config = dict(
    num_hidden_layers=9,
    norm_eps=1e-05,
    qk_norm=True,
    bias='all',
    tie_word_embeddings=True,
    parallel_block=False,
    init_std_qkv=0.0229,
    init_std_o=0.0,
    init_std_down=0.0,
    optimizer='muon_variant',
    lr_mult_o=2.0,
    lr_mult_down=1.5,
    max_seq_len=1024,
    train_tokens=294800000,
)
MLP neurons of a small language model. Each row is named by its layer, matrix (gate and up: input weights) and neuron, and shows model dimensions 0-95. Each number is 500 + 40 x the weight over its row's rms, rounded and kept within 0 to 999. Numbers have three digits each. A neuron's up and down rows have the sign that makes its largest values positive.
A block is one neuron, or neurons of one layer that tend to fire together. Before each block is what it responds to, as a language model described it from the Wikipedia text at the highest values.

Description: Auxiliary be/been. The verb be or been right after to, would, can, had or not, often opening a passive, as in to be taken, had been given, would be selected.
L3.gate948:586480556401528496441491429500503549387455511509475483490490444472558547420501485590514504460548485540551443488440515491569475448597515516488514478482487508464534519518500595564484497446556475508498430529554513545512510533464503483544571506501504528495555414423461512491496480564530443540
L3.up948:535560525435480493473547467482580421475528590568536444532596469506552489507546443464444479509508516509475488476514447439520519483450541450433510500495548491516506536486503461555423476439435467555435502489550478502545469496584568528532541530560481481504484535506456430485557462545445520487

Description: Adverb endings and change words. Mostly the "-ly" suffix completing adverbs (badly, nearly, extremely), plus time-or-change words like initially, originally, became, gained, remaining; also Japanese-name kanji.
L2.gate66:480479488503485549516521497480500512514515500494435446517416550505557467522480481484475522555599481450572485467377476416461467521489523535548499509431560488490489479476557425478483483530497428551504524489455495439445508520545532466446604451554427484556524538586518506540506479462483522458
L2.up66:496462528488498507428454470510519506502496456521448480501482568460573505431462523459550554565576494410507468545487523453468432477467499481564477458497594482543516455523550483459515457484526496499480523425473526470563499529541502451435485513503472512501530498595493532481531475460464464497
L2.gate119:437479562499470565453480510495533495528514464447420431524524517551554506545495500469488495468445524420474447553544480467481451516552514466545534520529524497496606488488509460523497537508476450500470546515460537426521508473552524544474540576478532495503423491460513544482464470409529545574
L2.up119:506550521549502534528460573555539514535451516513471487458487550513541510483478498542424464562495539563505489501468490510531430471526501471514522432499445398473468566507494498485556526503504524390517463469487467532515444513482416520423422509490500455538502486517510525483555500549552531501
L2.gate314:435499440483488520546565466489529507549539500541400550500601514446451469516487494448481537467426470440469475548501519443455450566479499407442517517447520521410463475454490521477523476579486551514519461462479474486483465541467499562417545477494563478441508511525484524529479476469482514557
L2.up314:443550481442480504455461479490536497480519433589438533527477546422464545488544444456501567506476482546570449519524526456472501443461541446451498467468502547434459545522469542466478485492442488545528463470494513478501491517510413549451470471530540528440567479520501511489470474451502551491
L2.gate320:480579532545540530420533532446520548480514468508497495498445458422484489567412501453435465489479539608522509479518488477535508520511568479506496442439495485510497505493472494475512530536498514567488468442482552529504539477479465506497503450518509525474552483477429519553471493402527492489
L2.up320:473530543483535609478559529407475505544458441552524407490488499462478468519474560490448503483471450533496503479511475492503554497517527505503495544494495546475548493522478466523513508439502459507474429465471450488496527417470510459516530494455420556458533567505478489500514536443429457529
L2.gate406:571452537549449412495461468500557499544536551527510489473516513511600473509490500465478423510558549513518461529521440558503522459501544508426489496521472483530529515491500543524454567521563491461460488493512449506526497550491507420558525486510530472513455527564402536481449436501506538516
L2.up406:527548492523459445528545503439522524510528525511465509469468484479553495483455571544470493503524592484515429537440502497427552541472493456465485451559474518475580468502480492536398525496560517509458529457543530551410593484472480461547479478514540491452491474538501540557487525519541599483
L2.gate465:530388497484465470507504527448538478467517499446448472479492552489492437490547485503428421505479483481531558550498476540490534462497507476495524503473454444438516464522550471525520550583495519456440547571517493448579513463563546531491552526529530522480530526512483496422554455532491539492
L2.up465:537464500460471463537476560476537535537579442490474503495496496552522510438573466549549429476508497465553535478519509493488519503552498536441531469484491399485499530563508407511480514501465514494472476553525442460562533502536483519484527517500505483535537488479502519497549428451549586447
L2.gate490:528468568494409531551534532490541513498429477541420500497480487526520483558507529465470465507557457465533469376448543503499511526443470507510487548485532505520503490616516528496411549555494531470391525463463528499502509525522548516480585435512454492461487518588536542512473441508548528490
L2.up490:595465587541421517517554536521488478492437496487419464498483509499551491552521523477502409496559420465601478447467513466489472546429492521474513515485523487509516418590477531453513543544500544512432558509470524507475507477471505520481575432544452507431537500572517569525479467565481557493
L2.gate495:449475524486488477588518474460464501429551450452476405532463530582576512516540427534539462510407492524553484476529495559526499482526596548506571390488457490468445513550491499502450499489483489499475531487534484481499479453558541568513540388527517546507516484518493483413535516458487534560
L2.up495:456472549447540462575523485468445539477549497458489406522437545576559491551509464560512452514404525515543514441503465549537484511503557542499508449484500461484468529539471471458470510467535498458476503483568464458501509509565543541541542461531508549533522486533542469446549525485437560553
L2.gate500:436515509419439461525450530458496589466471543467464472579470434551517510484478583530461502457546472464517478553495528488488520486457522487519509483505504401479512522507514454519444522535498542437487497454491494506476493456483495469562611472556447528580465519480540564479494550513450561497
L2.up500:486487507442427524506491484463496604505452515496469484548498425522572460515453547503456483489581499482488526486505550529483562507473519525560550508557493423464515470484530482505455509487451513419508460466477534428487453474501521471523569444528465537539450542480591559508466538545500481521
L2.gate556:419499547409491489458511552486488479507459531550439531478506448522477493444471523468506570471551545478534514520559510503538496533522493477559529574500492508454511533465477564530471536492481497523451526502500525556552449510458447475510585500514518509452510424552460461538521457507496447538
L2.up556:506505507531483481502512437522465491513457548505462479518550435478488538512487578524555459459545467544526574457517508540480476591453541475557458532506435498469516542479527492477550519497461457528431541471502516569489496531468527519529475506481425515506569497470466605505436467496522509525
L2.gate598:477440465563452561448513472495510542496460496471489487541485440470563560498535504441499492530512545433508449584507469475430591485513536446445545484546552412488569492520545476463525442418502480470475485461455438431551475498463518557537553554564478468477518520519373503423437495530515523450
L2.up598:466527479567499550501485485481444492497462551491475438500500564446507547506563501512484511431488600503535478510507405536503531493503549525508518464570501475483514532453570493494421544392495559478474408470438493522543502509472493509533431545503504481464489495497470519463528531414484469502
L2.gate665:545427498483496485480483504496417535494473498463446513446549430538526535506517497488495506508557543461530522472491450537502545533350512436502478497512510440483495477480452539490528561536537490481490486482478492488515577542447508512516508478516510515484480474494481593600521459583535539488
L2.up665:543455553461499515475492498468420568489428505456495507478506381532506495501539477472457510531524571460505529487528464513511543527362512434515516469527504451469496516484418499506481574504519485472502490460542447479480562502472499459518538464505523475437487474503512552626544506579477568486
L2.gate678:485511486523542433514488511532458586486509570492513532520560540465477567513437449552493532499495483429550469531555490576522476518450538481453570532554561465553531481498504465450508438428462505477451468462497483480551512503487540507563471507505558486579576490508500479483448453536541537477
L2.up678:404539496443475448532530523458494524511493537496479543530458513539576533500591492512483543469510501462495460585521463495493492526478437486467501559479494499518464573516528434493540526474528522533475478525436498446503516516462494411561489576447518452503535459565449484497479495499505504514
L2.gate722:504474428502445496524470588555455445427568470524454557584540536510558528486515495509528482491511564468492510571499511488551484508576529595493523482585501514551498530491511511530520490524603482493515437472485527491512444389487564516542545414483456440450463545523424511465470551473481553548
L2.up722:488540463455475489480494502544468445509536480478483498597483488518555555458510511539492526528530524475551499518561438514522517548573523578423549479634521473498544565487532489522498456491573484542534435447527451484513512412529538501537505515503447505460472491468467533457489509576455569569
L2.gate816:513529602483511459500567494506467470463467457475480545521501507461557519548483492547535496503549470525516479497566553466498527555503584544507495482477449547471505450487431556480533517472459492479458489473565453538441449554443563529515518504596496444484573505502500493490485501471541465650
L2.up816:541540468426469566469501461528529493561483505444461503481447459517471537498493509522482517528564463609499508470486538479510537543511588509460555536585531537507473500535537489413516465538510451470562472510517555467524468506503478466454539516513493518475539426529485539525492449562547502490
L2.gate919:488455550559487602478500467432501487487439527495533413507597520476467489558533489542490503424520457484504461466492422514573498502501519504451448546505489434525455610481518489521421499498502463475465486390527449484569451496490479477511520495528502442548475553482527449473490503492501473450
L2.up919:560515548568466610461526468479509493479499546509496390529574529457436511532460517546475465437521448576513479458489488495539532531433447533467466491540487437524514592476555514496482475507457511518483463452545466460490463497446500488479527546497514453520453575488519481494489479504524488507

Description: Passive past participles. Past participles right after a form of be in passive clauses, such as was awarded, been certified, is located, usually followed by by, to or in.
L5.gate90:471488501395541496501426462478520509530522436460431521460439503440492575452472520474523435560393422527462539510472490534527585474497490493548470516554480516462430412513459452553524473557507486515461568567475520492486499497481501517450498587526574584495415523554479505510488480532509575569
L5.up90:471487467499497560515484534469464527498494441445433484503469498590535479576450514530503493514472428508508508543511495505474493445444518503533548447488461448429555453506486502544513450543474440531546519525542444487526510540551492525529551425515547534473467494470475493555488511494583449484
L5.gate97:426440448522396433535498477476488519471517474526563567452576526476476500521505479493504486537464510477595533514487481493502544498526539512502455445444550487449582497516513443504489445534506530512443528449514438426490472494613523534477551461492482472547459469504533539524547541479491542484
L5.up97:469513446454492592469559542494536423486431522479510492467456482490551524489462510510519555588479427547566576521474413548490525478547556465470576571519498479444527515471519397457451512577490550504506498492519425431545532533505497494477446514428517542510445472538505516520549490481526569470
L5.gate365:513560485518453580462450437553536576554497469567460494547534558449484525468438398511571616418498487541518493521505410495499488450498550545528529478470531537446434534497505475484496499515436512502494536509558483467561439534519548512562525467527459506543468507423523536479511501501486501504
L5.up365:535530434449461479500495472508552457494457493475467513480498524484517457505502481462421442603423493521560457499451466484567467506503458461451516534544434464466515508498533456537501521592496449509476559481518425463432526546513504517510521482507532488473499433558531530564505549571461567517
L5.gate497:504513496457480476421588506465541510424392454462420493471540533504523483481535484471511416504447460498564621409528435557523500471478431488513500521512476429505527530549396556530499550511506456516517543550476533438523500463482519452528504460504452561442466457489491563455564491527548524475
L5.up497:552559560471437534538515460462463508475510471516484555454448486499458534503543535470457501520438521418508507434486488521427489561513436504500528449546446577445490439527430540540557529509509575498498554528454488520510462519503491539449524496494533552489519494507498490453481409473514485479

Description: Linking function words. Short linking words such as infinitive to, be after to/would, is, and cast-list as; also word-initial To and table separator rows.
L2.gate5:489431549482416489552514572517477488496533547551521468501523456550454517621509473542520447541515543537481564463492486553494553493507542494472425500485459485534496552481417445404486511393545554515489527544459503475529507423577522480461536492493438476504551460452500458501480503459462434474
L2.up5:560485485535435475493493519518504473470512512502560525497484519532451505594511522504520444567589537494517502481484458565529521600534450536412439563492511563590505508460464444460487569491501577529452514581465472491504458414548520428584478568512444516476462519470482466471482512509512387496
L2.gate115:488456438466459487552576476526575596510519439461537551525459423432635537507531507536496558518504463456426537501473495491460482450472493489482508528547495493466498543494433473448509553497502452421483492556488499514502562497585491592506507439490561537544566505537506541433476595468477482556
L2.up115:482532460460436526553578540523520561522519423468538505511480389481533450484471497558490548514447445455498573463538451453511428477530510517503475577531480529482459531500466440476534510523517471454505483562520504513505613490515465519561566491495536535565574513577534551497453578469490516544
L2.gate183:532518498484385461508484502449456491486527463469584464454532385487481504450450459495464445475502478486473526532486586468491448482492530425520562513581496439444489462515502473472512479486504547516552496538500498443536427492525548487450499563484552523432532541540517482523504479460448551519
L2.up183:491505505446416524468527494479391475487534403425530453478504480480474472490461399456471503508534502478532526510475565519473491445460489482529506489647529476429546461595532473500498490474567506510510503480503480466510447500529494502426485567536523448472532502568526509493483547519528511475
L2.gate191:460532553465384570542540484548493509527477494517445492512530517582491482493445534481473422469494501504530497453501510512499442522499574510566536473499443452467462519524499464535552493454428493513517524467471481498457440490471556500481447528474486476468581476535463426520464526517452504469
L2.up191:482503453593503555521549504527432484546469567523454525531480431486497501482450556494472450494494501571449539449484443599587439460541511571549484521536499474514462479521563514506494515474471544485487509492503497482471444499532506463442469547463450438464506501495497449537543553449448482472
L2.gate211:457496512548564414464572536469461562490445439447516532550500445537457497467506519521459470425515542519573463532519467427515468422499502523466450546469476488551516497527530544517482495452516513477551509523502518561490556481464488483525548482541542470508436465464472527553401547494490521530
L2.up211:446587501491484512501421537534524544513430475519525520529491513480448512484479466549456466462539458491444477523464460511475524399497539558492467487509520513519516427492472481593556485464554497504472486478536515409492547517531588470577511548485538514496503562535490496490413464527476466490
L2.gate293:481526516448493552414497499506500492565534504477504454500505443418559553572519535503486512552501468500493545388494498539548453553528526541502494503495451548466429478515586492539488524468498510449386482398458457431564419508457485475442526535494399537506479495484534497506457472458531511492
L2.up293:494516512479431531447487493527449474533510513474468462482509489406548543538539500543446485519514450480443538419504500525537465553490542497491515497507464536544420458526580483502465510560445522483400523425486475461514446486474507466440512501509426593476492530459519496539454472429580483480
L2.gate451:513548477561472423511529450501502493490540541539470537505435452513490459474550491531522502548538527501421528577516554528503499586472520492475513484507451486518495552530499505579593496549505442499499549517476488514492572409509536451508455474529522493573500462529540541561492435464522534490
L2.up451:456566533515506495515509486596457475448511556554460534513475415563522518449526488487534473574529523560397578446517522483469462496479442520437500505536562459445541578457497490478503500420518459454447519539517485466512556476515540496511439562396553509493476494589564534490501512540494594545
L2.gate458:547499547452502546453517520570468528497478531526441447550496514463495457472453488471548432494481574467491512439446443494499428473479484448530445521516531520486561419496559484498525482528494520466417535431411557501537453568439556491518517506560479559492498480497453466532560507490562560490
L2.up458:535527539500464536458518559591465530570498488478460489528512515478495484509466485483519463538466541496535506477451535502434466547501474514521532458487537504507528443540548496507461477508544527511439497415413510505504478557453535525487494475518462521545523539456558460492478491465531541468
L2.gate482:416454507492521518513545563487547559526535481490412498511521484513526512506462486505519456480498454532516418553456484490506512493519484564552470404523523466581518466530527495546540513504464458542439485434473423489478548462549475487515504489532532471499548466484441437478518474470520531490
L2.up482:447388544572533510488543520572538489507471514453538509505489512492546463496474436467527481514511445560492502510435473586550504404507499508525464414519490416539483497502510554491530467526424458520509546450452414453558568481541497435526511522502507547527507515527450450522546471494570516490
L2.gate528:466503571481485497509522507534497500519463523480526467474499477538528458534450474447451450459521530501523562514510477521582505517465478538489492537446483461440538528531523521573430539515493422541511583456481505477592614500530500426457518527546501530448549467501501483501454572483515460463
L2.up528:453464569490477518490444448441547468471577483525486503472553536505521505521559518432568447460491558487557460512548504549510499467518452546577437524470515467536496522456477494506519513500480493479556521515482459475566516407490495495458517489501432442516544499473522488531490522504550406489
L2.gate586:469502502497494562566501423478498573557448432509496533573479494537516491496525453471561444484508497470561506540489510417556453438509547476513517545463577490418470512487513552542503534485512521538535579461497532430491511459497512487489549520527564514513553547595461511506491496498543539481
L2.up586:492508516491514579565520458425533525539439441494501540546535542505571440489571467548442479459458502440548475486471502429534502425527503534493474508510507443493486425467535519493467501508490528534499489437506475422481514422478543447535582473524511478479557537557498476506535489523508555557
L2.gate676:487478570504420552534518585548498573546521496443481482505467506488534448423524440500515519481481544479533514517448465493497509472481457598507548522526545492501499525474496516560439536508482486518507564456510472452535517404548484472551518468502436564485439536518499559497503500572556532478
L2.up676:449424538463470485551476502520496543540551454536477471531508543555500504479556380464524524534514540494490489508513446480521478465527482544493547509577512487529517528458500486511413511481484481461503519429559491451487503444525451437543494426531457473500503509518461543478545509579527578541
L2.gate716:531497456513424499580465560521482515443463425465524510440502405591510462501553441537427456508445445529491475555490448513511548524473510579471482484434525479481540537469501435530455481457504484572502550549560446519563459485486529549439487470536476506472515529531430475487543531544515487586
L2.up716:460560505496478511452410446469510516520550508539513451570536525505548380506493523488492438443512486509477545493483532487555421444485490501551493461511534532487574480498448452499528575513509436490478545531487481535526456450486520524421521492458415458449553474575559515445418535497482487502
L2.gate870:492414441521418483465514530610518506535458508537519472472561475582455528496409430512436490509569493484549548514440477477489493512589494516496479526488444543536511467506496476496517545584572589521490473491506472505534497473567506449577493547530531439437509489487523506520502545546468505505
L2.up870:468458470500462447490494515557481502501470507476505529484558538553445527447452453535470487509574522477541487508468517486537506452597506565505471567464443566550522441517501463548510521584509571511547471487523522517532485503516537480581466521559499414490512468491487540479425559511446444501
L2.gate928:465471524499461547506481507566450547582449461521448457597487531440454465439479449516486489503506515468461472442468474523476439563529477491485533508532535485516428526545491475575423490487536504542499462395506481456495500415583446494532420549477519548494501550577498490585520523541519571479
L2.up928:465481500483483559553462469557439534575462501570498485563526552464476505447483457530490535477487501481475528451453511531480441494578479540499483464492538544445448471538517477559453460496529475575550477376410484479473500446536396539523460524496504570525552505563499488563491492509471553500
L2.gate1020:445495514512495505465481533559462581481519544506557534530546481481493586458552422567495492462425478489534517536517526496463458508519535475520537544489547498512474468514460500484579462520542509498550453514521477527484539564511481537437480461473537494555502476546508515496474495456516536568
L2.up1020:495422441547479504483468533533492464498491518535546519519508517542502523519515482506536582498485533591517499444499502570472502425543476489539501505560526489453468475471588439577496426517509520527481545498470488542424491461522468545507506456584507523525439411545514539554491511527578520550

Description: Past participles before "by". Past participles and verbs, often after was/is, that take an agent or complement next, such as inspired by, directed by, followed by, led to.
L2.gate54:505495517523471488469451491500470489486464486549472497477564432547450476547490590518526504479478476497498514458507551493497453535547489496478502524493479495531501502497484491407536523507531538460514525429506485441497510439501549426467475535451473503519503424443586442506480498508525556500
L2.up54:519501541518460505501443479483477468470427478528467488491529489510489449525504555535506443506451476501505520401492521461480473536574533478438481482492459473529492478467479472430506537535539547517484515391536497465497423418525577458519486472478477512549496425446531404534474515557557566496
L2.gate69:488435472544600578474449479517520587423555494539451454569504516520450420487496470480498532456532466473510557509551515441543505507514516505518525540427550488541474495452483457532543476505481496465493480541590528489499507444524524469476560480532475464496476535507524457564562556458559530521
L2.up69:521515491546520525463468488465547517432525489505482437607502510505491490501503495507495560501514491556514541517555508452473521507522503495480494542430488457592533513508482476531530450506436478494499469504552505527509467501430492541527516467555451491509452517523490427561526551417540519486
L2.gate78:466528485480521458455426538464519541487509594431504474435490531521552495507534513449586555504461520442466507481496527397527580481473548518483515547469531502475552488476501484534511459462530490545500562417522563502513526444505567538530543498499480520487543472493618470509486478485434479446
L2.up78:491465488526483498536465526532544488495471455442588547405470561539557481485536499467514525523469516465534516500525538411506494478563557443565509481482498420457501522487478546527471547482524498545528512506569596537470490462508495529466545423479411467570524471542609483519434501504470498449
L2.gate150:500452449529551485462483538493436514469514459503508558551504510452567508456508430481558513601467481460549458450487434485557525441484552443476507544439494524418511535460519508565418380460475471441535483503542550508519475443560537492466544482539474537472463508483617518534540523536556497519
L2.up150:529500530466533522493523579579443508517431542506432558521465526517570458499542517512499537497510428477499471460441466516494506509507466440548534539455530457435562514448529471533377445461491489509518441448502511504539524468454434474506559460475461478457506467526533511511579536536492530488
L2.gate175:531504613405448492560562432540492494443547520524468440494558537476533518475472483455472463510464479559520525497494490522497453438452512416508514479465484488472486536507547473506505513457516549457498530512515429416475496505492530547498513554487487484528479577517488547515453506465424506573
L2.up175:480538539460562453515472492537456487462475547486547562487530524490532519397540525491459545457511537513527503473467430513536548404407492464560522496463509433507521529476500567473513498550465552517482523493502524509456487486561531532537447542451536543558449538514444503544516479539468465503
L2.gate220:500438537490438576566490468487521562450520549548500541500463515555473449513490481490475492487491484501529555462560455542504466483491518525547531525524526471493505488500456445550482525516495448602446510453473435469492544534552456408482448502471460517504495514511494437476501517527540536487
L2.up220:512479538490525499492467448516490456499418547464496492425468525538449512489480501541515537474566535458478451524452417484521439409485524502482545518497506475495543447515472546541460489528538486484467501471497459547502478439567464442585465516491557437482490478479391498487578580485468477608
L2.gate254:497435572507497530506475597542552502525524482461413563475523455520485517428552476484511476434542540523542512533483483488477496559531498478501463528489500500503458564479458468502474517456538534556467390522452512537532458527494461464549491457495487519528485533500560492636504467466569487470
L2.up254:477509498465496566577439549466533523551512412522478570513485477554534521481579434511483538450513535476525514415507514509445542534473469494494528478535499494509522512567480481469491481436581551567415425513452517454473534509521517487502472477521464505522485475527537478549506444490575518545
L2.gate289:552468464519470500495533496514529568486532465468522481489505466497566497435486398554523484506467532518462479562484416452495478470555511569512521510530383481488474531504585524526434514550419411529525439432450450414515458479476483463500496497464506501523496493578502436538505488503514512588
L2.up289:500506460535530506498477485527556569454491493493490493528514492498507519420495516562513538474468552552515462553520516490520419472501497597523546517492431533567551488462603543530493539491443395556570486443419460401456467509450485473530518532501497487532501523568512468512525493483519491565
L2.gate360:465508560515444550513434543542413577582537513477516490457473533524586489466491502467508504559494540438474434478468513454505557508487402475432536486480507491521527508522585463431589553490464534457522503480441506482477508516501475470507537472487513488470504472481498465518441467533448447462
L2.up360:532528463462491544502518589553483501498428474440539482410477542526510509532441502482459528534564486514472489422502516476504546528433486530527555561413515545505573423589553479472535531533494525487513522523446467487455582493480468446533495469478529453523535473460524485575464450486482527512
L2.gate411:471474511485509476552555495536555423480497521526504550474534510505468543527555470462503448559504502543458484423464527461600519517448502501454489531445531569400511459538499538484488463504578570411439533539427506507445462432504483476452483498494552516483493472463588494577502514518501542547
L2.up411:495469457512508482560489569498548455476470471525519472462548534493478557608444423534490502566521521529544450464508520450550555440477454516496508538498461486573521525542565500513512561456519542457475534470543416448475522526522512482503570507474448475509487501467552494487530471497486524482
L2.gate450:467516503513483535554517549512548464499545418531486441486554461547544443470442501544477534540498419432492455468551537518493438510428556495491519454517494554508536457513500423447421480521499513476507472476464465531493469464473519515478563509547508507560491465520572442534459534471487552454
L2.up450:464507495553468493529533474514522508554483513530475438543569442477543470522500474554471534580439483485518553422520598501493488507448470495558552488513528586500505506506527380418469491556500515511512490418429527476519476505495487495507531434570513498523475560576565453510505549502475572475
L2.gate571:531463560587509398573508514514527483506501497490536498511447523556563592589477518511539552498481488487484524508484462493544460479569552541492518449511497455456559532538526563489501444468442379537557493459485462572513506487526526537473444474524518515478451500504539435457487527531518557522
L2.up571:554494565577503427537523515503540483539562465489480480534494536551510556477457553537513499445511463545519487468485554493487501478482547497523513546451509444534571452458613542489466446458436409517571462475498501580486512463577517492533496439467504515453489550501541412495515533519504481500
L2.gate575:551407544565463458618493532539501506495576496510452496493522482513555523521532470497503517449523537468540483453542490526546436477501530423506511487502536527535552517501474489492452490516421503448454564465488573483482492480527424472472534469527436525543447538518463520452531488486537510640
L2.up575:469459527539445457574518484458524444533492536485541517455537476527538523485600528447473454525530492529557492486514508596517460461438457494480424499511498569595541477494528448489497529529449600488413518596489560558453507471521523480484531414490519546483463521469558520520475471440569478536
L2.gate613:477489490532548562494426508528518533386512495528472522466545554503547424455502495513541503504465500535553536467434508438603477484492501500501539567455479531511579515474529525485451480503481457550491435504447525475505503467537429447477492524507460522478434500527511368544489466474534485525
L2.up613:518485507533573555513428465498532541394525474468455515472502473511510489467459495497564484482489477524538574441427510461615485503465455497493519552524474478523583527483543526453473506516497525512542475480403515442521441514520467480463566519500484546474468543597493360542487501501520510546
L2.gate883:560517564597464516460521514559494485545424498453518519522580447485435538453562483445513524424494507505479484474480508490448495483385587503544498577477426431507529420484525471481510558496474449495513529380485517523519489525507487500454558516573553500537475484485508492396481462512538445510
L2.up883:478540501454580433521433524483556499446528452441476495510455501486466469506461543504504415440504483513504523503457493477581479487464585494483555501478510542495503503477539539520475570529553573526476517586483449443511531507442449448458512472480472510466488513536510510519559440597482517476
L2.gate970:453484510489569505477537470458520578471557472543427546596527481468557504517519480529459507510458430537480523481515472493539453499497572508526492448453478499577512446452499457542497452450519500528541436468499565420489563488539482498490576463514455462502490538459530508462502499402495542535
L2.up970:463517474472536484486527480485531571510492521491445504514541460450509504531505524518415451519422463528416484472499495472536470493510509502533482449500455506538507483497489473549519465484508468521447448493512518458494556551504516534546558491535416489528514519431522580519507492433515538545

Description: Directional and purpose "to". The word "to" marking a destination after motion verbs (sailed to, returning to) or an infinitive of purpose (To record, work underway to preserve).
L5.gate265:453506540515407519484558475491516466526496500444469476508456507533490536471522538481552455534500535497454505511500563514493484462519506444529499560464507504429520494454509542530528559558529470480505552549463563489564535493470534489526630522521566506483506545494491517536430518487530450501
L5.up265:528475572508469508548545549527482486431464510486505505473488453548462491475449443498527426516510519502559573545492525473475498513498489456526451512484482501465534554439525511544449546480447464543476556471477516484492533533585526462458636452536486439515502492467538490467479525441498450535
L5.gate590:447451569552455474419566581510535460508489527567502523556458444528564519572511452602539455494461493467511530506507478521468502511498500444557513558478517490513554514514483492557550479474522480546602546506537447443526505463520468464465469474504512461481523442527562539426535516478483504513
L5.up590:529498559506579507515556451553576501499455513494445512488494435485477508481458436529593416475546510497471563475488495464525512584461448522556484479482487473524532445386505538584499473542476467569487478496489442531466529529524455472503508500552513506482521497490465533541572459502536547460
L5.gate910:542510545513483499501609441480478433483481441447490479470526473457516433449461502483522463441532523467460515508592490569489506508528511495526525574489521418490474462539551524527486439495462531462507480510537500472503618472477492496517495477460468589580584496484461518449459460433500510557
L5.up910:559550514477434510540493574506543410561444488462540563518519515535458478519508486462452523507587497466461506541534461468487508544480489555445513524494596367536482551508519487521506450494531467555446509486527506538459558440522574479481425513452536524505495502441522508467526490530489538503
L5.gate975:445552466489426519509534500505526422520524446495548478531515505477493515457534514565545515553550508454471518493565474515478522454498516483542501529508497459427458554458432500506468455523521451583522517535481593477514491536567510571574536406431523542476512524426499507442502499515479373504
L5.up975:527497528538490477540611544514480600568447511530458450577499459555457559530528507497495525434457548491511523463423522452444471452430474539596501514536511580405523515452422446509551477464482425463469448465515489446569470483515486561428544545488503428515502534458514470554464555511478478456

Description: Past participles after comma. Past participles and past-tense verbs, often just after a comma or "was" and before "by", "in" or "to", as in "designed by", "collected", "reissued in".
L3.gate942:476475567539424515461525520548493516511447414546442481481463466507484523455531538493538502492472446536484546497536521533436514505515527484453487464522490470494526415534474518480396475451496543473495538468490472398453522439525506544455532557482577626479485499535521442471547477497519564482
L3.up942:507432546494453524507500496522509473433469479537440496493520501511487520448502505528519596481456407555498508432517528565438474494478503492426464523493483430489447481481461525434432494463497558479537516507508516416517524447481474565482550483497533595498480477543510502459526475501550584515

Description: Slot before main verb. Function words just before a main verb, mostly infinitive "to" after failed, able, wanted, possible, plus adverbs and negations such as not, also, usually.
L5.gate368:439524472454474519512399504508498574489468492519516551571509499465548418514505487451543473453423494567478491495477582493562495436462509485489450468506491507396504450443511473474473454472342486485507577455490491478499505566541520505480552506531524563464454476567543500512469505445478440476
L5.up368:479483505555456463458549497529443503445485512513522578529497461514570512502555525523530479501469473476498498503485494506588552434564529461398464549547555574551512548479564520501560511466493464502536481449412525492485576504545527417469504514452504406508434464496529485491516495515489514460
L5.gate455:465530521574452536480506486562516483463418552487460561521480427559548486475453487519550529461474432592468518535509477569506483508506550440441519497467537539434469514528451521560546457515492526510455483492497485550498469474465523430493520458460519512495530554493471480516509524431540519545
L5.up455:510472526480474465488501537542493553455445522498528474464426566565520497489459495491550388445631523557508513436487543484567450498536544558482539484451590471471512479533514465571499473521497487454551437404511516507541507443536503525464479499498582552503579461492477515484529514481444589539
L5.gate490:496543480436429591496527510506459438581500544502508483444521507503451528463559538390536462449460468436504511494485482491528594563530509440500545517517528536512485509554473489584496556505433492535518539601463530511563476500536522491540489459534546525462495504555413477451451457541532553508
L5.up490:509532533496449510499515497525544488513439497522490573455517463510483486502480572523466518481499544492505475481507502490527491515471584556501493478432519472539459508485536504601491454552524531582503527504455457574518505389465532483460436502472549508452510468469568527459461506479473547469
L5.gate986:497474489522458451498462470532517436532503581480471509480450413468574431600466515482492483465496521545529528578483539532584408499520498504466500494406549518483478592559465506619518463450431447493540484496544501541579440498563530491471513480517561488436515533514480415433533483531495488502
L5.up986:500516531477496540475448466501454488496518502514523444449476506564526516512436500500508449490539569473567487474473494432463424521486533493473489535420479587455506608487494491499549501508434491527573511515523499507569475548480479475504538447502506500549506539521501516420475524549482488541